{
  "n_layer": 14,
  "d_model": 384,
  "n_head": 4,
  "n_kv_head": 1,
  "head_dim": 64,
  "d_mlp": 1024,
  "vocab_size": 2048,
  "activation": "swiglu",
  "norm": "rmsnorm",
  "norm_place": "pre",
  "norm_eps": 1e-05,
  "positions": "rope",
  "rope_base": 10000.0,
  "rope_fraction": 1.0,
  "qk_norm": false,
  "attn_scale": 0.125,
  "bias": "none",
  "tie_embeddings": false,
  "parallel_block": false,
  "init": "uniform",
  "init_std_qkv": 0.0376,
  "init_std_o": 0.0376,
  "init_std_up": 0.0376,
  "init_std_down": 0.0376,
  "optimizer": "adamw",
  "lr": 0.000723,
  "beta1": 0.9,
  "beta2": 0.99,
  "weight_decay": 0.21,
  "lr_head": 0.0061,
  "grad_clip": 1.0,
  "warmup_steps": 329,
  "schedule": "wsd",
  "decay_fraction": 0.524,
  "decay_shape": "linear",
  "final_lr_fraction": 0.0,
  "batch_tokens": [32768, 65536, 98304],
  "seq_len": 2048,
  "doc_mask": false,
  "train_tokens": 499700000,
  "steps": 8322,
  "dataset": "wikipedia_en"
}
MLP neurons of a small language model. Each row is named by its layer, matrix (down: output weights) and neuron, and shows model dimensions 0-127. Each number is 128 + 32 x the weight over its row's rms, rounded and kept within 0 to 255. Numbers have three digits each. A neuron's up and down rows have the sign that makes its largest values positive.
After each neuron's rows, "fires before" lists the tokens most often just after its 100 highest values on Wikipedia text that the model never trained on.

L6.down487:140080152170085132135138112113091093137146111146142098135161126106127121079168155128120143191117106158137154125140096113118142112118121150109074173099128136144187160100171113086135162105096078108055117128137153197084125090115097081135067094070104087049129125126138128103071093142134140100110164130175110131116113087167148125123052107130125120050190135138070175134161114149139118155183
fires before: "s", "t", "ed", "c", "up"

L7.down689:146094118142122189107104096111088081150141131182170140137068096164102131124101143107105127048059113172116128126102141142121114107124145149046192105099176084158145148112171180146084094104115135116137115137129147103126107090123130129126110102095154104145133127101078029143129190112167117133111121118209104107112096196143140163144165119110136186193102133132128114151165116160069137121110
fires before: "\n", "s", "-", "ial", " |", "---|---|---|---|"

L7.down623:111163120107160116104108070117136164085163137132085038132158119089156125119147136092135131182162165157150135122153195090113120171161185114128149160136158110104080075145148065094139130157160142117115117105091134177108082119134117154136126138115126158099093150134106136123160113126103175131122086099055181138161199158070130162168112153133158115227168111186129173096106096094104079142110
fires before: "|", "as", "\n"

L7.down33:153125114141071137148160141079139142142112115096081097132097108074112126103129078148105114117156110108089087113129099118103161119167122105089182128045133100049102127084157148073133091187098098150143176117132089135101179097148162113164074118167155111139123146131133077139159178104162069114128120143132158139142139085115108143112108123132102139173152121118152157095149143147142075134146
fires before: "en", "as", "ies", "ish", "y", "ic"

L6.down453:111079092131099158089182190086097104166136114159142106160089163179127144124083116157135114078167139183163128147118116138104153102087156143138178101079122154081132141076087165126146160070100130129184083161198182160142153188165146143116074121173133130125104102156094140158160158183108148083157135169124181094134121142124116189147153092127152129170089112121112140100126133172130114122148
fires before: " |", "\n", ",", ";", ")", " "

L3.down122:106179124148164088129138110110152125122099138084129124150111136079169114096135073106136122152168109095136110099162131094098101147129153166122142121129177121139096087125143109090101043093149152084098180141079106165125165035167100122093137162154104145123139158151170156077101155072143190074123089094139102105137153208157146120139148130111131195194141131104137112135087131072136110136158
fires before: "=", "-", "\n", "O", "Career"

L7.down550:193135161109111145123143169130125116155121173107106185153150084179169087125062123112143109138123146146144101176131148133120106126154113161135216124127145118122092145154124069120114137087053114179119102023146088139113156080173156156178148071199078138151132122124166097203095139168175124126140113184128124119173121137158153165161157159168124102032135187111119144095102137112164165077200
fires before: "s", "ine", "al", "ter", "ip", "ia"

L3.down442:080100144082085143093113198193118127080148152085110092115116110117131164145108139154104161163126148134126124081085107169056101157060133097128127175097096102100124168088092183121097117123132145117099139140074147150143105105144182149134115140124156094128102156147108166185145084158135087071148121109148138132097130120126151110104158121096067169143117134122044191035133093156148078110127
fires before: "%", " |", ")", " "

L8.down451:097119166144118138121136084097121110149103143094157136153066132127118142149105132155158112095147138110161079145104143092106175153088155127089149110095131121130139109090147094155159115137074139167112092140166183146143111166150167090085107098144103088128083148100133128152148112134099154126124151117119096119110093142107125124170116125089130145192123090184126102115117138131160063116115
fires before: " |", ";", "2", "1"

L6.down102:074163162084079146089121115159161108123161163122160069089066097112167165132157130073174136143098162153145127037087119119171079170091118112075118150046184134111128115093166100116119110134114171119168126108152155217094130090104123171183105167091154156108172147095125122116133129138100139062131099158129158148153110155090100118077143137105164107142120132167115103164128164111123095108117
fires before: ",", "|", " |", "\n", "y"

L3.down493:135111129127146149080128141107174125158162126134132118116133069140154158140118076139118103202069158130087122136105081169116138164136108166150127089089101109113067148171164173131112084137110135146140129074163115204129105172141164092104152136096123103152154105158192165136132160172120079109098161121123151119127160127175161110129152149115106135197115123174179124099122106117124162220104
fires before: "\n", "===", "The", "-", "S", "F"

L7.down182:118190137126189105098146075134115087116122102112146154137084141152098163132122114201131169116152131190179134174160142102127115203122188121154157122074123162167119094153108158080130139083093144055130126105126161133089142148130094146180159169095172163161098166081159099097126097125195196071101126154126167120150115109129173151121116138142143149255156113130108151098143072125059146133105
fires before: "\n", " \"", " the", " in"

L9.down428:180088107135133130096106143099151148124094140128146099115149064090120142114146100132131151135124131131142174154142118141173123074135108143120112152198109123096182163168126132105163128139165146124087049061157072129136118141175166106130125192121136144180087122096124138054071101157099093126170105170136149124158113199111123146135239098133150098090108090139127157153148034118157185164129
fires before: " |", "ot", "%", "s", "al"

L2.down458:110190141151126110151173101161134143140176111095166123075113155134118161130131193144069119167140099144083110111117167124148087081129128116084095111142090123139176135202160107114183127128105114073088092125156116088097107130144163116105125125135100108170121144121153143135117112122147138132170103150129086124131059083136176105154101114139129131099051076099151141151086143099176081158142
fires before: "\n", "ip", "The", "H", "ular", " the"

L4.down615:127109117152075141072140122150122172121130141116142149135105130126118131136143102113121110121113137162111124141118116147094160092126159109155133156120116156118079141166147088144142107117097130161194095113119154142108126131106124108127110096121121149147160082149137162126164173162141143130096105124158113191153098103181111131091141094114127089255108149127118122124119150139147105151154
fires before: "\n"

L8.down1010:119160096134156078113124136136183127110138091160122191103146114098155120104082148131072131149170178127102091140130101126113128123109126198119140159119138174135175167091128181115199142131182148156138143111124132079147137147134064049102119127163073116159112077064154109058062110160131119094142206167156183152135124084109147210155183137117136072158146103136166093104067129124106101121117
fires before: " |", ".", "al", " p"

L9.down523:133114143113105056168155137134088134065151105088153141168125168166114128146120153122175111143087088173133154137112092197089146100109130104120176132193118136159102134187109103119144162113118057136089100135143135181122127057108091135068131148135098100155118144174087146124104182072111076133064130121128163088116106183144103118105112150086172066239138090158164149130111111120142130098081
fires before: "\n", ",", " of", "s", " and", " for"

L3.down553:117154126107123113097042117087177109130155090129129047096075135168142111113109141183144164124092153153133140174121072152114082078102115175123108133093141121123121121076101096154177090182117118183114145130085177174146099105116143139142130062104187135113136123129154131114068058109115103116112117184143095186148156100162181121136142118122147133040088138153164142085116125116179162166110
fires before: "s", "ion", "tion", "ing", "ed"

L7.down751:144125134090188167060197072098136104156140096113103101136078107144080144148066130119143129138146153182204160139171115119141129142161091108072171070157153139085076143150149149136137066117131129133158199097087134071154136125163086094135127119152175080135125165080148183134099133103152080151124135134149157097124087121157137113171135151134127162218130107127058120098157144141126135100136
fires before: " |", "\n", " =", "le", "\"", ":"

L6.down620:167147092109093138087121175126107102091100096197160156143144180133108125098137103132087187080167172160073145168115131120077160105073198145149174143151106105133182174128117121080157138180144099165099038144117086152137125075162103161146092116192085089105166110100133124186037163125150073131155116154145134131111073177075090133124125120176158165069136137230118131179169127141048168096165
fires before: "\n", "al", "re", " an", "ter"

L8.down358:099112122145167063113133160152109189080113049142150074095115138139146089148105176133142130151139051180137131143135161109101145104141106099157119087128100138108200165090154135104112181149120141099122160093081141100133175149139176148074117118125172138180107091131157096150153141063152086167144141128151094111115188124089196131134136098128091172181132077121141117134123157166130107157097
fires before: "-", "=", "\n", "ad"

L7.down421:124137125127084105128118100175133162180141124099103103154085107095166146125124144150174145155114166129176110107199144145150114105135092079116129144127123096168128132179110154144080137152151097123198166159121095137175160115096168112084178091089085138121187134079121124142100178131150150138202150121144148116128111048131139181081142124141130134115110124194138103142134121080160151148082
fires before: "\n", ",", "ance"

L8.down156:110123159142133159074118083138104165132158123064112087114092164088132150116156194084169101174160108128107178114178101165110140142112108091170139154128092149152169067103098149095156078156095105118111119126165115141098116113168149163103079121126166118171136178158103111089091153123209139132090174147104112165111138058179159152147070128115135134054149118111106145139124138146110140131117
fires before: "ed", "e", "ation", "o", "ations", "ing"

L9.down800:106136173125144111083148102116138117068194129119142054115145129123190114135106106086121097140103158078127139140134110096145170213177138118111127121149141176116138104127081169117109134132160157112143018120119186148202049075141191108140074126131115151115144160106165177137116187191129118102088088128105112172100098099080171169163154155135154144091069135205191185102161134098105093156078
fires before: "-", " |", "elected", "|", "c"

L2.down117:187146144179184097088169132096162106126156159099139116169084122147101147155144158151065184114104088151125172104132093184112100107081108075077077134085132081172106170171078117122070101131159134128135113159085112196119138165089112085143173106155081133135119140129135159189137160107118131126168081144135183165145062138138127136178147114193151145151130205168165134112144130149095144204079
fires before: "\n"

L8.down717:131124157124176118148090120112143160158128116099145140120087162116206119117103133128093119170142086150150141181151092118135123123119097101125118158160135152124155100124125119096115137098099155138120166098041155112175111132166120071192121086129171050155133116119151130139103072139113120081080178122122106184152147075111119158153125152158125157085174117118146191204071075095133137077129
fires before: "o", "al", "e", "et", "ology"

L7.down621:150093090110125132095088111164149090181167157108103123147120083132083132086136190061052116129169127134146133181167105130091141100130136153115137132143152050133118070086150130147167101174113099105057155162146120165074127132123124132151172145136110155063098132093096086166069123105118158114147116132185128121051154148184128046115107087199136147147124197153095160049072167096133142164147
fires before: "ed", "ing", "ion", "t", "ation"

L2.down196:146111128161044149130127178103125136148182106183132130173185085116115120109138178130165121106119141104111121130134128122138116133134125102176141143148148129127076146118098105115131106150125120144125110182119199163187128104137113088126108114132121184122105121110124124168108082124079111138050108113118138152112120195120136064133154128130144065130093167073146107118107070158189130109151
fires before: "al", "et", "f", "ated", "ation", "ing"

L9.down520:168060190154141162162136059105115177096147160157134160144138102185137143111150175138132139170127163149097166157113108162146096166158139083146140105130120175083114122169139133075133165185153093188128167113148116105155136109118131178167063127124180181085139072131125131143103074092131091112141118104169142096117085140133174163131139132117183123077131122155130131103113138123174175163175
fires before: "ed", "ation", "ated", "ate"

L9.down890:156143120137124155195147101150124079128176120151110149115104122155152164106053197104145150144095166087086168121131128137107093122093122128172096177123143140116137087138180136155133128148119133097127142084133166129089185126093139087121138103140162092101121141123101150173118119114133096125149104111091152159144073091148092128153081134105115090208115151125143120126113130091108133121074
fires before: "-", "\n", "bu", "un", " the"

L8.down223:142101117146118109146167145100155177125165137152116094142165195099161192123141132170184095094114132171126058167178078146109108116142124105124148128152083090173113153100107068171095087112143038133141079134073145126069097135140174117168162105140071170119187160103124147107148174107116115163175086108154136112114078115101128127105159114176161179220169119119114168127126112119104160123194
fires before: "\n", "ing", " Ro"

L4.down855:109132111117138083092117121122118152083103123078095131162137088156105126100109171149099184074088148130156123104134120102120125085087174149110148116115105113120163144123086168149155125179129169161121112137119162150128106127086182077120130116118066112117161116161137087149109148099071095084158130138147072151091152164120116078119155147099154169114125085159111111149074106139150126092138
fires before: "s", "ian", "ed", "en", "ing", "p"

L3.down275:143151117115115136085162102147127160119124064125124154124119087107128161126179105109138082100209109120086152162135171078182135153093169137109132127073141161097122112207130150080083145098135199191166103085188159105134115147076119134105141127142096083141097140102098156140128154155177148093083175111141114109104138112191109149095145114161151054197099194123124120109080132145141150144094
fires before: "\n", " of", ","

L4.down417:122076074102129121088132143147113166119056067108080173127103129135165153163195113123124157129136144095144166116083091148135098107084168154112104107125155173165113179098160145123105118162141114145162144068126193129147121154086224064089138144159114120159093120144130089171160105129101140200106151107150116119161122095126141132057172145129165065215139150112154132088072096125086160095149
fires before: "s", "ed", "un", " |", "ra", "al"

L8.down750:134129080129135089090072137089137119096114157175188125063125152149204080144120102126090103074139178140099135112116163127105182108093122148151101105172143184095160112132140066104117112162125171150108166128141121114094128152208092103074136149096167116147093139131173121125123101164137103130096116118094114144114144105138123101102100140169154115066134151110096072128165096151152197150091
fires before: "ed", "e", "ci", "ion"

L9.down901:095111141174215089130127151157128212110177068102171101153165138101193137095183113150146187104156130114083144142142102117122087123175129126174176127158123151124097117088029072151113130118112134172115141091122074179136152086151135142185131116193135149115137114146172143154106135117072083108201127141150073141126095167162153134117133089099133115115112147085146077084157086122154122084167
fires before: "\n"

L8.down915:152149114130116170141103050110115071091090165036154164077135124108137125063052143108036143162122118152108133133102105121130170141156091145107133146112120163151120116137098169121066112127156146168106145127140095117146152148150132128065162105148191101175098096107082160074113167170124153078101149134144121081190095132159150154110125131088183164179109122204126158116091133159128146127159
fires before: " |", "\n", ",", "s", " for"

L6.down551:146142163145127166141189186141134171133138059171147153194087102084128129158142152155190129084145145137117062118138132092151098112099158173112137104126139145099169109145109132126114126111195120122118125091167132122112133107152058149211144112160141171097141131147129109090070153140088178085148124089145186139092136158160158116148187122078133135183145126129159085142099122142149124115128
fires before: "\n"

L6.down997:070102154088168129127143124142091132093141122153145099098125104117155101136146111158157141033135204150117090142109089142095154134134125118215099168176125167080171105196116124174080150164120157197156165161138149108124142160070144187073104146098144180102121143123103132122112133124121130142149179105178105063116135129134165136123137118103150145095125169129139118106088089136140076181104
fires before: "ment", "ation", "ian", "in", "ated", "ations"

L8.down409:100107118100192122123186089120122105131098115141103155170146171125077135151123060160190178179170123100127126106161101138153139173140112169142126135109115128124082153136127160107150147128118153167159123114119126106136152111145145113149133139188137128146135105104139113104085129091153135102091154112119147138169136124085099122101098079133087097255144101205026143137116105151140142118138
fires before: "\n", " The", " He", " In"

L3.down341:109154032130117134104149145159124162175091103163127159131135128148189139123138115135148142195166104148132134110153093125104180169097125137102175165124133121182110136180177171156104169149197099157163152141156171086138133112103129134093158138155148109105089136109128089124153104130151104105140151158123159154121131130132160142160152079110145038139122128122177135145127115128134094130157
fires before: "\n", " The", "\"", " It", " In", " A"

L7.down878:111094129137115101133144096139091133117229129129162127141118123178184100140145123122141138131130072131115142129112124103147126108134119101116151070102096168133124170082161154159086071128089104096110158156071117151102124168104102129094133081216111122101091198147108175077169123090172148148143116156115141113106158128076124119135137165119079077125213160140115140125108159111065124044106
fires before: "s"

L7.down677:145112142107110155070173107105160159109124162103099139090176169103137120075130097116114120175161116121139090125174098149102117214134062091138133104166114126111115120159141132097169122142140142174166197119129145141108182169135151097165117133141108161131096125144130138108175169104164135136127140118092153156163117089104151117107147125112150127255089106099125140138156156128116106096095
fires before: "\n", " The", " In"

L2.down906:120130147106120175136139148167098160129140196105101117168095148089131133145187189138124093138143146109133142186119151130109138133129143157160132168130124149123164092158146141128154159169128129137117215131142175130153106127144105115164086147124107170120114120139089123057095062076114168162148146151132086159108127115125162131149151163122119157255122147079121078138105091185067131092123
fires before: "\n", " the"

L2.down511:120167148149080129099125102159095168122063128193105118148147132131122134154108156171179059168204106156150113149101157137071185165077120087079181149130062162141175129121105143096123124085136136171214112126160106098127089087092108128112100082179142103122124094085136125101093126105123111132114094176100138128098065114081103138156133129116155103174083103046169137190091143151149162110126
fires before: "-", "\n", "C"

L4.down897:139121107139152200096153089135145107157126124169135160087157109130086122139125139140107134115149119147156173149099116171183162147145187127115109113127119163177080027132109163101201162141064125144137136104140140128116189110198139151128111100070155115092103139083117089106123126137132100133041096140175138092163078106169158165156085122137174153134151091151102123146085116102100156075081
fires before: "|", "\n", " |"

L8.down620:164136090077129132151145098143149094066133142099107146146130175140120152136149110215108138113144069119149108132111085070084087214154120111107103143127105167186105171170117116074143191080116145100124159119154165119118083128154106144150140109100146157133162146089129132104120125088156130120099128139089158145131090150104142151149142112132116153255115150142065127148105109108109106081141
fires before: " the", " he", " it"

L8.down112:141155154072121101137196115063103173077144093140101109167116092169123156184098153141152106161080150130145146123112092129131179158129127138119135169109104161125106221121113147108152131082132153113138153094169128101169150147099135117138131171120137107091153181115128138175149201144076123099141096064111172164130109103140154130152112112115127136255101129135113085165137121153098120172142
fires before: " of", ".", ",", " from", " and", " in"

L7.down566:108136132113117105084168123151168122145156123085111127103135098130155133090124184165141107147128147139135111166221121141121128147151170138127144138129070116150134193152130109150073094122176113122096204092105152162119178163176111079103154127176131137140092171082162109160145155132132161136148201104186106121136125124146138143140135157111131098255135063127091135153170131145108159140107
fires before: "\n"

L8.down670:130091178123147145143143124097162158159107150125077103144155144126077122135094152170120120159128083143181138133166129122100086137116200164083167126139060089062231128128214113156133140125151125091031147108178105123139116109108130097092163093075092129074059175110138155166178094122131174093097092087136134097157128052000103142148078182172115108048153105192106126152071163146155160067104
fires before: "5", "3", "2", "1", "4", "6"

L4.down812:112141142109114126096068133109107232119130094155136141117138142130158169153152123139149123128104103159137144153113127119139098089138125158121128132130158152130108120145122111097129121109125120154148113131116133127129104150100145123074126119119120147151115118093151119122131175187154137168117140144140085154154112158140135144114189116147112124255142120098109111134161137176145136152144
fires before: "==", "In", "The", "===", "A", "\n"

L8.down939:162115155063132148132121149103101098098190133129163152133084141100127191117192090207117140138109080054103124123162071100134141177126104164177113128165149128087147119126090076113159117078089135098094132091164125134108146109108165135106098132114167130072086110116141104134156100117198174158047104151123122149186114150154172143118167153110108174152081129146108081140098108096090158157092
fires before: "th", "er", "ed", "r", "ing", "i"

L8.down959:163126114152154126105120095126083066071073147036180117095130101111154171135066171155097122139120150115075081082116097124071178114155147059134119135176187139143128088130116099102091118107179137078116096042149139147129099175171107128139158085102111154196109126151170111105107138114165097124143139156147100129112133175163175092212137159078140082175143097169106100060109149110139084119154
fires before: " the", "\n", " to", " in", "ic", "g"

L3.down375:133080144106110144091122155107141121121158171085056089144169076073107122151131141139156189189114134114098118136104115112096100119107121123210171167086076088139055168088184159154140132141115170132198107112108077129139146070118114129173128152142123165147106165103132137088111098160129111136111082099106132160090108122077130110085187085160138135139099100126168081166078136121062141148141
fires before: "\n", "|", "-", "20", "C"

L3.down503:048090090139098103155165092063131142120106181072143068176165197128170091137117181151134153128143152130113172156121131122106093100097124122138150130105087111103094134162143178151174111157166130142128149152125158155151134125136072135085148168173120142119154084086178086168103204110151113138141177114133205150108113188107143159162120161078107109165080083090122123159068111093136152150161
fires before: "ute", "u", "ment", "ct", "ut", "m"

L9.down764:140110156195093140122111085154092144133118159116138148107104180118127109126136120121063076133125147124198107076138123126141107148092172142122115174141127107155101100123150090124138094085130091126116132129118137194103107132135115079157120103132115142119079194108147087086118134105126136137159148155177100145153161181117111104088120056121148103181155102160093160176063103099096116145100
fires before: " |", "-", "|"

L6.down891:123148152141115169170143138117120138163122167165120174109119098130145169160126197114157131114115141122131134138129140098101095195099116177100133094133120128194131096156135092165136085174143105145083110140160141111131127150161116116117091065186159161139163135136145000143096190142076164111000106099107111212145141208097134145146121135160130139099100114150138117148161179108119109122128
fires before: "ic", "ed", "al", "ing", "y"

L8.down538:139129151118185118064109100152153131125118159153119053139152169121167105155147143160136117112159122152132116132142103090066172091080138073110110153116183111123129075163161158090127122126153140088131096123133139089136121125085149128107196143113110188082197151102160147105145185170105203140131171064147163131143067170181107144161175066151117113159160120091094039212120081102112183139156
fires before: "ic", " of", "s", "ner", "y", "el"

L9.down723:126165085161144164138202082132129111066204092083183118159093122103140131121166120158116139145128130129096092101099134129137098101146147116169102136126142130186141105129106129112155164076126147100120130109118103117094128095120094175073104134155101154166134108083151105158186137093139158136141132152152165075092135145101111124106117149095085146217134143114197100156116086133134134108086
fires before: ",", ".", "\n", "s", " and"

L6.down563:135138105119143170084152128173104100093149100101117131120131173083183107147148104157125125142104121122137164155156094123120107090101178161159098107088160148094097132127139130090108115091132098099078190135139138144087117144156164081151100030130151114158099118139087179131140082088145099094165123122196092142156135185109190136160150092156156112255152138119151138130110136135097165089119
fires before: "\n"

L4.down784:091113108140145151096114120100170156149163132110114110125159136081133157122160143158135097147094107099117149141151132125095153109159141122096090118167117138138138124127129139067112146106090116157122120167125144106104121147133114104140143124121150112125132145136122146110140151160139133148123128135128111131155118131112159125128135117152155143255131114171142149120123134111155137142133
fires before: "\n", "=="

L3.down999:111188181172078118072141108144077142113121137100095104126137138161148176156150149176178084128136143147091097110136124174142130123119192119055180124103132119127115077095128142166134084098152122142102123117131128129119120114125133179141165109149115136086077153147089110150131141091127073130108133129117183150079150124132149118086159100126119171247098127110142163164081126130152103148112
fires before: "-", "|", "\n", "low"

L7.down816:186117131095108113159096115188077108119094092112141131138153171091158113161193147115147134143151184143127151150138164153180131084167141150172154196095094119122050137103090137129122117102084135141185080097091104064162165161116122142072149096138176147126119149114052131131133120137164123085100145198154108118134103163115139184142122143114101059217124086163119146110111095134152103141122
fires before: "s", " |", " to", " were", " of", "ic"

L9.down737:132117168208102094158128151116101109162129111136137145111156117098085166112129148128146173135118154112196090115111140187116099114099128134167102144181076139129135130163167098172129110164130191160093099186095078127160102146148111143146133155081128104150112153135109094162137128145153105127103139142093154163161135131154122128111117122129133088118067180157163107103136116095088136155118
fires before: " as", "ly", "able", "ed", "d"

L7.down163:107159112188117139132163146146122129251125047138143061190151086139209162085110120126134186159143116095084106135131081064090127197098113121127109186134155069139071114187084127104113168149128142091127110140081129136123172103107136121105115149092122113139116141107162127148071127131194173092149161108118125124144143086127180168181126109140136117154134144127141108163136124112144106144104
fires before: "\n"

L8.down313:116128146157091089128137120098133132151131091148142068130104160062130130120162192129150108143159114096125133125164145101199127123115111109116120161148072103101099086112102157130147143195143140141138157173121137081168137171161134114126189147104143087145153145127116079130100169073130121092175146175097124131102128115125171088131153110114078126208052166084182131096121108089136138080151
fires before: " to", "ed", "s", " the", "d", "ly"

L4.down487:100134162090128130085097168130112163114156138089131184141094114151130148127118131173159144133084143130145116129127138137142149088130124122115110114144151166141173124126126128156128123121087110141135155117137164126091104148148113115120156126182123123123121103086138098091116143149130115088119157135130102144143093153157092155115189092085113170255122134112132164126106108143132103162149
fires before: "==", "The", "\n", "===", "A", "On"

L8.down314:148134141194121132048093088125084141115169077168075088155081138120172136120115114112158139143102130191080109158103145123137144144109105131092121160121106122094144137138151141142144123085142115122182127115142149173134153126096181123134101090124158121162129139071097103117111134130147140105130098112117122179169112149126161146167131124127131169255068076192167159126116125137123130119138
fires before: "-", "\n"

L8.down496:140108119098138134045108097109083157126122142155135172167161132077173099156166168132115172117151082149138130100149101113104133107102153132101095121158087143099169106112128145146117119121112162180132131132150109071109117103076079093181165137147110039128088170080127107108123143145174147136115124183093136169130058134116114122091055130152137124060179116145094100141142133093113131073111
fires before: "s", "est", "er", "ent", "act"

L8.down165:143133121079146099116101169161188160098085100163161099111104162145092162134177108085168089077122170096106097170190149118121147141175157118130095174129183058114088123095126092132143149135126178129160126123098159144108176128141142122155139125114115165125151086149115115184118106103091123154039148115141173117155136136237130138154120173123115118170124095117126122104088162090078093128057
fires before: "ed", "s", "ing", "y", "ative", "al"

L9.down946:139083109130167100116151143146096147130092085105134119088083129116200138109144111132116088126155122117132098056093172130129128118139109102142133135169133114119113117129138053077078136130150127142124161137116085180114136142121177116132129104189082153127134122184132165071058105135165152151163131138127152120119148115118107152071120183147119134156139114136122141122125099137139129133119
fires before: ":", "ate", " |", "\n", "|"

L7.down797:139105112175097113122066136146129113113167182148177099133065117071135127124088112150145151178129129103136114093176085143172125132129097114164115152124118082136116154165156115143099146156078140151158095019155130118120105174195096082071119217145176077150109155136150140062135164084137124131184082117091085097149162106099143110108088086119106172177084079196125055189161164097095155103127
fires before: "\n"

L4.down138:143151100151085097082068087156154159137131120127131094151089123108138160126115104135126134112142086075104130160167136148159124141146108095119111133131130155140135144131134129098141113170098161144125108118122152125073102143140115114106112131121123140142122102081132201199090116131108124115140122092092130158124122159165105136153119120096098131255128097122083137118115145119125149102143
fires before: "\n", "ad", "and"

L7.down933:121138145142075127056139105095131128120183164166068183108159183144099111138148159136130094147112117161093110126154156145105135192100103146114139127124144153116135164154136189075180080087106159123166111144170129115167121133080131121189079095102180103116132138103077155136099162097091153140174162156125150130126078164125185145143170128140071133255065126131166125123105118186130134112088
fires before: "-", "\n"

L9.down508:086124171137105182097143075138119195156134107186132143156104141145127107129165167139168122142159152127117116131146061158156118088136095133116187064092136123103107125133101093121133172053165095085091120088152116176176095074114072082130126138137111084132160110117103134117167137155107177161090093155172137090131058048074076161121092125083140098139121123148149185167129140095177134071083
fires before: "2", "9", "6", "4", "1", "3"

L3.down136:154115135199099097059136105093121153141094099182134114071113177109083180155142144149124150088150148193187188066117170095137075178111118064123139079112101188116135100132166149141132122128085104157157130111177165077162141102151166165141103170151138112128130122097087185106066147111160103148165067157154118199164065098115126159135122128095116077154136094094116119185052179167166128175095
fires before: "-", "\n", ","

L2.down536:172138128072118156104113065129172127066073128098109042148099129176113118193149166096149157093107091082100129126117114152178106109080170113101125117155101128166067122054095081138138113101140191156151114145120149159079140120116127120068142088085161101133156087125126097161167068113126133119123066150091176123097105111095095150119212118072136144050192106137079107108153115147165108140153
fires before: "|", "-", "n", "\n", "ur", "---|---|---|---|"

L6.down112:142143132170102163075149137204097091116151130137121114090091106121094130115137087119091147151120174092110086199123159164096139129129119124124098092095144195137103126165091107067130150119078139152144116116122150114116101154144167125173138089103119141128120174099121162127197114096115096105092099116162106119141145110122121181129150099160096130255132110116191110091164145158108143132200
fires before: "\n"

L3.down450:111144140186145136120170151139182116132107149228176119164165164125087154137110142159107107163142180104097085111160124147169086147142109093102096126099156131181163076140076130093151142124161143159160058076186139183132141090162138190118135160215084177089127171088101150087077092120185168072119118127138165149101144119172138110138168172151176148173123132106105072131118156124121098123170
fires before: "-", "\n", " ", "|", "s", "ro"

L6.down228:161095109096121150084185086158140174119152100099132159159166114111107105130132099116122105192151141099125120111104126091151131149120097117124115118161116150145091098130138169153080126140120111140155115126112157128149199089142133140152148117118122146148089166107136150175141171114174085091081132137091142120176113109115107130156082107107118087255078142137108147120087085186126136136158
fires before: "\n", " He", " The", " It", " In"